Weights of a small transformer language model: untied embeddings, 13743 steps.
MLP neurons of a small language model. Each row is named by its layer, matrix (gate and up: input weights; down: output weights) and neuron, and shows model dimensions 336-463. Each number is 128 + 32 x the weight over its row's rms, rounded and kept within 0 to 255. A neuron's up and down rows have the sign that makes its largest values positive.
After each neuron's rows, "fires in" lists the words (lower case) most often at its 100 highest values on Wikipedia text that the model never trained on.

L8.gate1003 [153  94 106 151 131 138 141  97 176 151 129 102 155 146 101 156 124 171 169 133  90 154 130 173 116 134 168 135 152  99 156  77  92 127 155 103 120 117 163 116 157 122 134 100 114  84  91 167 135 153 135  96 156  61 156 150 165 211 150  94 180 121 152 164  98 112  98 182 133  97 167 129 174 129 169 138 175 156 142  91 189 128 113  80 182 112 116 133 119 121 109 130  83  69 113  70 156  83 106  94 114 165 101 144  94  82  52  73 167 105 128  92 156 126 133 114 146 127  92 131  58 141  96 139 179 145 127 151]
L8.up1003 [162 142  65 143 193 134 150  94 177 167 135 136 140 105 117 145 134  99  91 150  42 109  56 139 130 140 188 171 138 140 123 161 131 135 129 137 151  83  83  94 123 162 117 172 106 137 126 156  99 133 124 171 181  78 199 150 117 197 147 138 149 153 101  71 146 144 144 142  94 162 123 111 142 169 119 165 131 154 111 104 147 134 156  88 110 149 127 135 117 172 144 100 103 118 140  59 147  94 153 107 172  59 187 153 125  74 121 203 118 140 119 106 137 138 103 114  78 128 117  98 167  90 101  81 131 132 154 117]
L8.down1003 [142 149 114 134 116 128 146 154 170 122  97  96 133 145 106 142 125 144 114 170  91 124 126  78 153  72 130 182 132  71 170  76 167 141 101 133 153 163 116 109 103  92 122  73 109 146 137 163 129 138  95 101 166  89 134 171 108 118 133 126 152 124 146  96 131  55 141 149  88 155  65 100 172 133 169  91 163  88 151 116  77 139 148 129 158 121 113 139  82 138 131 145 124 175 111 207 188 161 115  79 127 131 136 166 138  86 152 143  56 141 102 177 132 128 164 152  75 133 110 145 148 110 140 143 131  84 119 111]
fires in: "the", "s"

L2.gate721 [ 99 131 156 165 106 138 159 120 163 103 206 118 105 100 107  78 131 116 183 163 136 145 122 128 139 117 175  94 126  92 198 181 126 139  75 100 113 126  86 122 119 172 110 136 142  79 103 146 164 183  95 119 103  99 167 127 151 106 153  86 129 127  56 144 118 213 106 137  56  88 163  95 153 104 115 113 175 146 129 111 154 171 141 115  93 130 112  95 111 133 101 137 103 179 162 158 152 180 132 112 140 108 113 121 175  87 120 153 146 107 152 163 162 126 181  50 178 111 161 133 187 187 136 146 144 142 125 147]
L2.up721 [ 96 109  98 164 163  93 164 130 158  97 201 138  99 150 153 109 108 166 138 109 177 122 114 104 104 146 188 101 162  91 170 116 163 106 117 147 120 132  88 108 115 152 129 136 144 102 129 167  89 118 157  60 140  94 148  92  58 130 146 126 170 104  95 122  92 128  98 103 125 141 127 161 118 101 144 127  87 153 150 111 160 179 131 130 160 144 109 146 144 176 100  31  89  98 126 193  99 163 154  87  96 128 133 201 131 116 151 104  93 110 117  98  89  46 119  86 158 142 179 116 143 123 116  81 130 112 166 164]
L2.down721 [117  76  73  71 180 154 110 134  84 125  86 152 182 144 141 135 103 148  66 101 182 107 146 143 133 151 109 167 103 160  95 107 128 106 125 140 157 146 120 161 140 116 120 107 124 133 139 123  35 119 129 170 164 132  58  57  81 111  91 234 120  63 193 141 126  47 147 139 136 166  84 165 133 120 117 152 113 110 143 123 120 152 143 103 115 170 146 159 178 131  92  77 176  81 147 120 143  85 131 138 136 112 132 172  99 154 155  91 130 100 127  82 156 115 110 150 145 141 128 146  76  98 103  88 125  73 138 161]
fires in: "there", "the", "created"

L7.gate259 [113 136 112 134 120 146 132 121 111 151 136 143 150 143 107 116 165 143 126 187 136 215 156 100 155 100 119 136 111 120 126 104 109  95 106 161 132 125  99 162 185 178 146 184 122  98 149  90 128 175 124 167  76  98  96 110 180 146  79 120 149  80  90 177  98 159 152 152  80 128 136 112  38 129 123 123 112 170 196 104 119 151 132 121 187  79 102 125 145  93  93  95 110 168  91 151 119  96 110 121 121 130 104 133 128 139 208 111 108 133 161  72 123 125 134 137 113 187 139 140 125 165 123 145 162 170 161 153]
L7.up259 [143 138 154 169 146 182 160 118  99 152 136 174 154 128 144  37  88 170 123  98 127  91  89 137 161 118 169 127 116 194 149 124 128 170  52 171 165 138 142 114 122 104 118 137  88  80 132 129 104  84 119 180 134 100 151  66 160 123 127 159 156 193 118 116  99 127 141 138  56 100 118 168  84  81 117 165 110 159 131 158 126 128 150 172  84 136 142 146 136 146  98  88  93 105 139 127 114 128 155 141 197  89 122 154 125 110  93 185 115 113 183 105 168 119 107 151 180 179 135 119  66  19  90 107 125 102 115  93]
L7.down259 [136 110 104 159 112 134 122  64 176 145  97 165 125 121 101 141 160 140 106 195 156 155 159 143 127 149 115 161 146 104 116 143 161 114  66 170  81 145 129 140 151 131 102 176 118  92 141 100  90  90 121  76 122 155 127 168 162 169 141  53  79 148  34 144 101 131 123  91 120 196 143 106 187 190 120 109 102 128  96  77  90 120 127 130 153 163 186 115 203  49 176 157 108  48  73 133 123 120 116 147 163  41  90 149 118 142 120 173 105  97 159 100 147 155 137 133  97 143 150 104  91 211 150  98 126 129 164 113]
fires in: "the", "his", "you", "their"

L8.gate893 [118 116 146 142 133 153 126 221  98 107 193 116 107 106  83  78 110 125 126 123  87 152  71 116 108 159 125 103 114 110 140 110 123 113 108 158 127 187 157 138  48 136 168 140  86 156 122  67  97 122 102 141  86 114 142 130 159 109 113 195 147 118 135 163  79 134 117 192 157 183 158 109 196 135 146 134 106 100 129 179 143 132 123 166  72 131 181 177 141 151 145 164 102 126 154 140 162 115 134 104  88 112 116 154 109 110 138  93 168 144 191 118  88 110 120 128 136 126 150 162 103 146 122 137 162 121 160 159]
L8.up893 [222  95  82 111 142 165 133 116 128  38 155  74 188 140  94 113 155 110 136 170 109 154 109  92 132 166 120 154 192 118  91 129 149  87  90 109 121 151 123  90 109 177 118 104  98 134  63 148  85 190 127 113 115 165 185 173 131  96 115 179 170  94 111 151 173 121 137 151 133 113 112 131 123 160 116 143 128 196 120 167 126 143  93 135 143 162 105 109 153 172 127 124 145  67 124 115 138 117 124 111 136  91 134 114 144 140 153 128  94 137 139 119 131 147 123 129 176 173 153 153 167 140  28 120 109  99 108 146]
L8.down893 [ 87 161 135 139 109 146 163 140 144  73 176 181  77 105 145 155  94 129 102 105 120 122 135 115 126 174 128  91 110  86  77 180 151 134 184 184 175 151 158 113 107 146 146 131 166 162 147  87 166  56 108 132 114 108 127 114 106  86  85 140 122 162 147 104 103 164  88 150 132 137 149 122  37  77 129 178 124 107 101  69 174 119 195  30 122 114 153 105 120 118   0 120  82 157 118 180 108 172 178 186 110  78 130  54  64 176 113  79 135 178 174 141 128 132 124 177 156 124 128  95 114 136 154  73 143 112 160 137]
fires in: "the", "his", "out"

L4.gate54 [112 126 113  98 109  99 146 151 136 116 129 109 110 121 161 133 103 140 116 177 132 145 121 130 138 109  92 171 177  95 133 133 168 138 141 180 152 143 181 159 157 113 111 141 121  92 153 143 116  85 151 101  95 167 123 116 124 183  52 120 123 113 169 106 204  79 138 181 105 161  90 155 145 114 109 131 116 128 121  82 117 114 156 159 123  71 112 148 144 138 207 117 103 109  72 152  99  70 152 148 110 137 114 117 153 138 118 114 124 170 174 121 170 134  83 190 127 145 119 134 166 121 168 186 138 187 147 144]
L4.up54 [ 92  94 138 170 125 130 128 128 132 136 111 110  82 128 136 178 131  72 113 166  81 127 153  86 108 150  71 207 188 122  91 138 198 112 178  95 153 137 168 147 170 153  80 164 107 187  87  95 139 119 137 111 145 140  60  92 118 140 126  90 160  79 205  70 172 113 149 164 124 122  82 189  91 111  62 109 144 116 100  95 151 125  90 124 160 127  90 117  90 166 158 133 125 146  93 180 134  98 157  98 139  98 113 138 103 119 119 114 116 127 164 146 100 112  72 215 122 131 115 165 104 128  68 119 121 146 144  74]
L4.down54 [152  58 118 193 150 134  56 117 131 146  76 105  92 104  90 168 135 175  98 143 129 101 148  99 159 165 128 123 151 163 123  45 118 112 140  79 116 112  90 118 144  99 131 149 136 171  67 122 201 130 111 145 129 124 135 136 129 123 154  89 147 135 179 150 122 133  99  77  79 135 124  78 146 113 113 164 146 130 136 134 112 130 127 124 162 124 202 149 152 125 160 121  13 180 107 103  94 135 117 134 149 133 116 139  76 114  73  89 155 139 126 126 143 130 100  95 148  95  98 133 151 127  95 193 135 119  51  75]
fires in: "in", "for", "on", "at", "like", "china"

L2.gate679 [ 88 140 118 116 153 150 153 120 140 121 157  95 101  92 166 117 155 109 160 192 152 171 182 124 171  83 140 108 105  77 107 169  60 116  78 141 189 153 123 121  44 110 130 181 121 143 108 133 126 197 108 138  86  90  91 133 181 113 142 142 147  89 110 150 154 127  90 177  60 100 147 126 112  65 119  62 106 138 140 147 120  99 137 150 109 143 190 134 152 116 140 122 104 153 149 109  74 154 151 137 104 223 131 157 169 130 124 125 137 151 175 163  98 110 112 130 130 127 163 116 152 157 122 140 155 168 137 134]
L2.up679 [105 121 133 192 174  92 148 128 113  90 104 117 135 141 134 101 168 122  82 148 127 200 172 121 146 107 159 136 111  82 101  98 109 140 143 188 134 132 162 138  53 144 170 200 151 131 157  67 166 173 117 156 110  91 137 148  99 147 164 165 139 170 151 140 163 114 122 155 117 137 132 111 145  25 143 153  41 138 174 108  81 139 105 164 189 171 118 195 174 143  88 107 136 114  99 117  64 132 120  98  94 163 125 154 181 123 170 200 145  96 153  83  83 105 136 123 168 149 165 104 128 104  97 132 131 142 125 106]
L2.down679 [196 103 147 160 153 163  95 113 122 142 103 158 153 145 127 114 105 138  96  54 119 115 165 134 117  79 151 138 111 182 109 112 160 169 136 126 155 104 121 161  96 122 122 141 109 112 148  83 120 123 102 142 121  95 152  49 100 129 173  96 111 152 141 119  96 133  71 147 154 160  92 129 146 152 185 202 121 114 138  87  74 194 156 156 114 182 107 141 156  99   0 123 143 101 127 129 139  28 114 108 117  75  82 104 181 144 147 154  63  85 142 119 138  67 127 168 195 122 106 195 112  88  46 143 119 104  68 100]
fires in: "the", "his", "some", "most", "eighth"

L8.gate810 [189 157 143  83 151 136 161 139 131 155 124 139 123  65 152 139 139 138 159 113 132 155  95  97 126 169  69 162 126 119 128 160 136 122 188  47 103 167 135 167 121  99  65  97 114 124 149 148 162 157 131 147  62 139 108 112 145 124 142 128 135 158 130 174 160 140 163 153 170 128  75  75 133 113 123 113 160 160 133 112 116 155 123 148 174 139  88 188 159 169 101 176 172 169 104 146 114 117 126  72 156 103 155  82 118 120 145 162  95 160 132 108 185 130 140 146 174 138 121 141 159 197 136 160 155 152  60  57]
L8.up810 [ 92 128 153 120 135  99 131 108 121 132 134  22 121 209 102 126 125 119 114 117  95 100  67 141  97 141 176 127 144 199 180  94 114 105 149  67 159 122  95  95 140  97 128  93 210  90 103 126  85 151 153 133 173 102 116 157 148 155  93 172 118 120 122  90  96 161 118  91 106 145  63 143  92  83 108 110 109 156 123 139  94 135  97 114 175 116 109 153  91 119 114 114  63 102 148 120 150 126 135 147 111 101 126 126 148 130  52 109 143  66 179 107  82 122  88 109  98 134 162 151 117 132 118  99 127 107 185 178]
L8.down810 [113 100 117  88 119 150 157 118 137 161  79 140 155 115  92 126  96 201 112 165 148 151 135  75 173 113 104 129 134  82 168 124  96 133 105 174 127 120 112 119 138 172 132 130 118 108 119 125 211 136 168 117 116 147 143 119 132 147 159  92 120 131 113 116 126 104 158 117 115 103 153 146 129 157 145 141 128 102 159  86 120  85  70  93  83  83 112 116 141 114   0 115 203 110 121 118 122 100  65  96 137  85 124 113 129 183 172 134 153 144 125  70 130 115 105 131 140  99  73 145  92  98 139 163 140 101 128  62]
fires in: "and", "of", "the", "or", "into"

L8.gate894 [120 106 116 182 115 154 111 129 131 160 122  87 152 152  67 149 161 132 183 132 158 109 126 147 118 124  85 145 169  97 141 102 183 163  80 157 174 159 111 143 126 139  53 158  76 133 101  97 104  99 160 140 134 101  86 124 130 122 108 104 145 123 148 160 100 119  82 169 131 130 114 154  42  97 144 124 143  90  82 101 134 191  84 131 132 132  93 144 101 141 122 152 172 147 132 151  98 181 109  97 174 118 133 191  90 129 151 107 138 159  87  84 161 147 158 181 120 135 152 176 155  89 143 143 159 142  99 118]
L8.up894 [ 65 155 163 133  94 123 158  74 161  92 126 115 121 115 152  72 166  78  71 112 124 180 121 131  88 125 134 111 152 140 142 135 157 120 141  79 145  61  77 130 146  88 155 124 147  87 173 146 161 184 121 130  39 166 127 104 132  87  49  85 121 111  81 134 170  92 141 124 138 133 111  87 107 142 126 142 142  90 157 143 102 131  73 133 138 141 109  87 137 140 113 105 149 127 101  94 126 152  78 163 177 109 121 122 149  71 126 131 152 107 127 107 165 159  89 106 166 181 138 160 138 108 154 146 121  87 177 147]
L8.down894 [ 57 142 190 130 104 106  43 121 152 120 145 150 127 140  76 134  84 147  91 121 193 120 162  86 161 163  51 157 115  84  96 155  87 133 174 189  90 141 129 155 153 110 126 121 121 172 127 125 106  87 109 170 203 121 161 155  86 139 147 123 117 116  87 117  86 105 163 153  93 157 148 125  90 110 133 127 163 126 172 113 155 109 127 156 149 116 160 102 161 126  44 110 131 125 145 137 135 130 130 146 143 155 159 149  66 181  75 150 104 118 109  97 162 120 154 136 118  85 163 175  76 130 122  90 162  75 166 149]
fires in: "his", "the", "s", "its"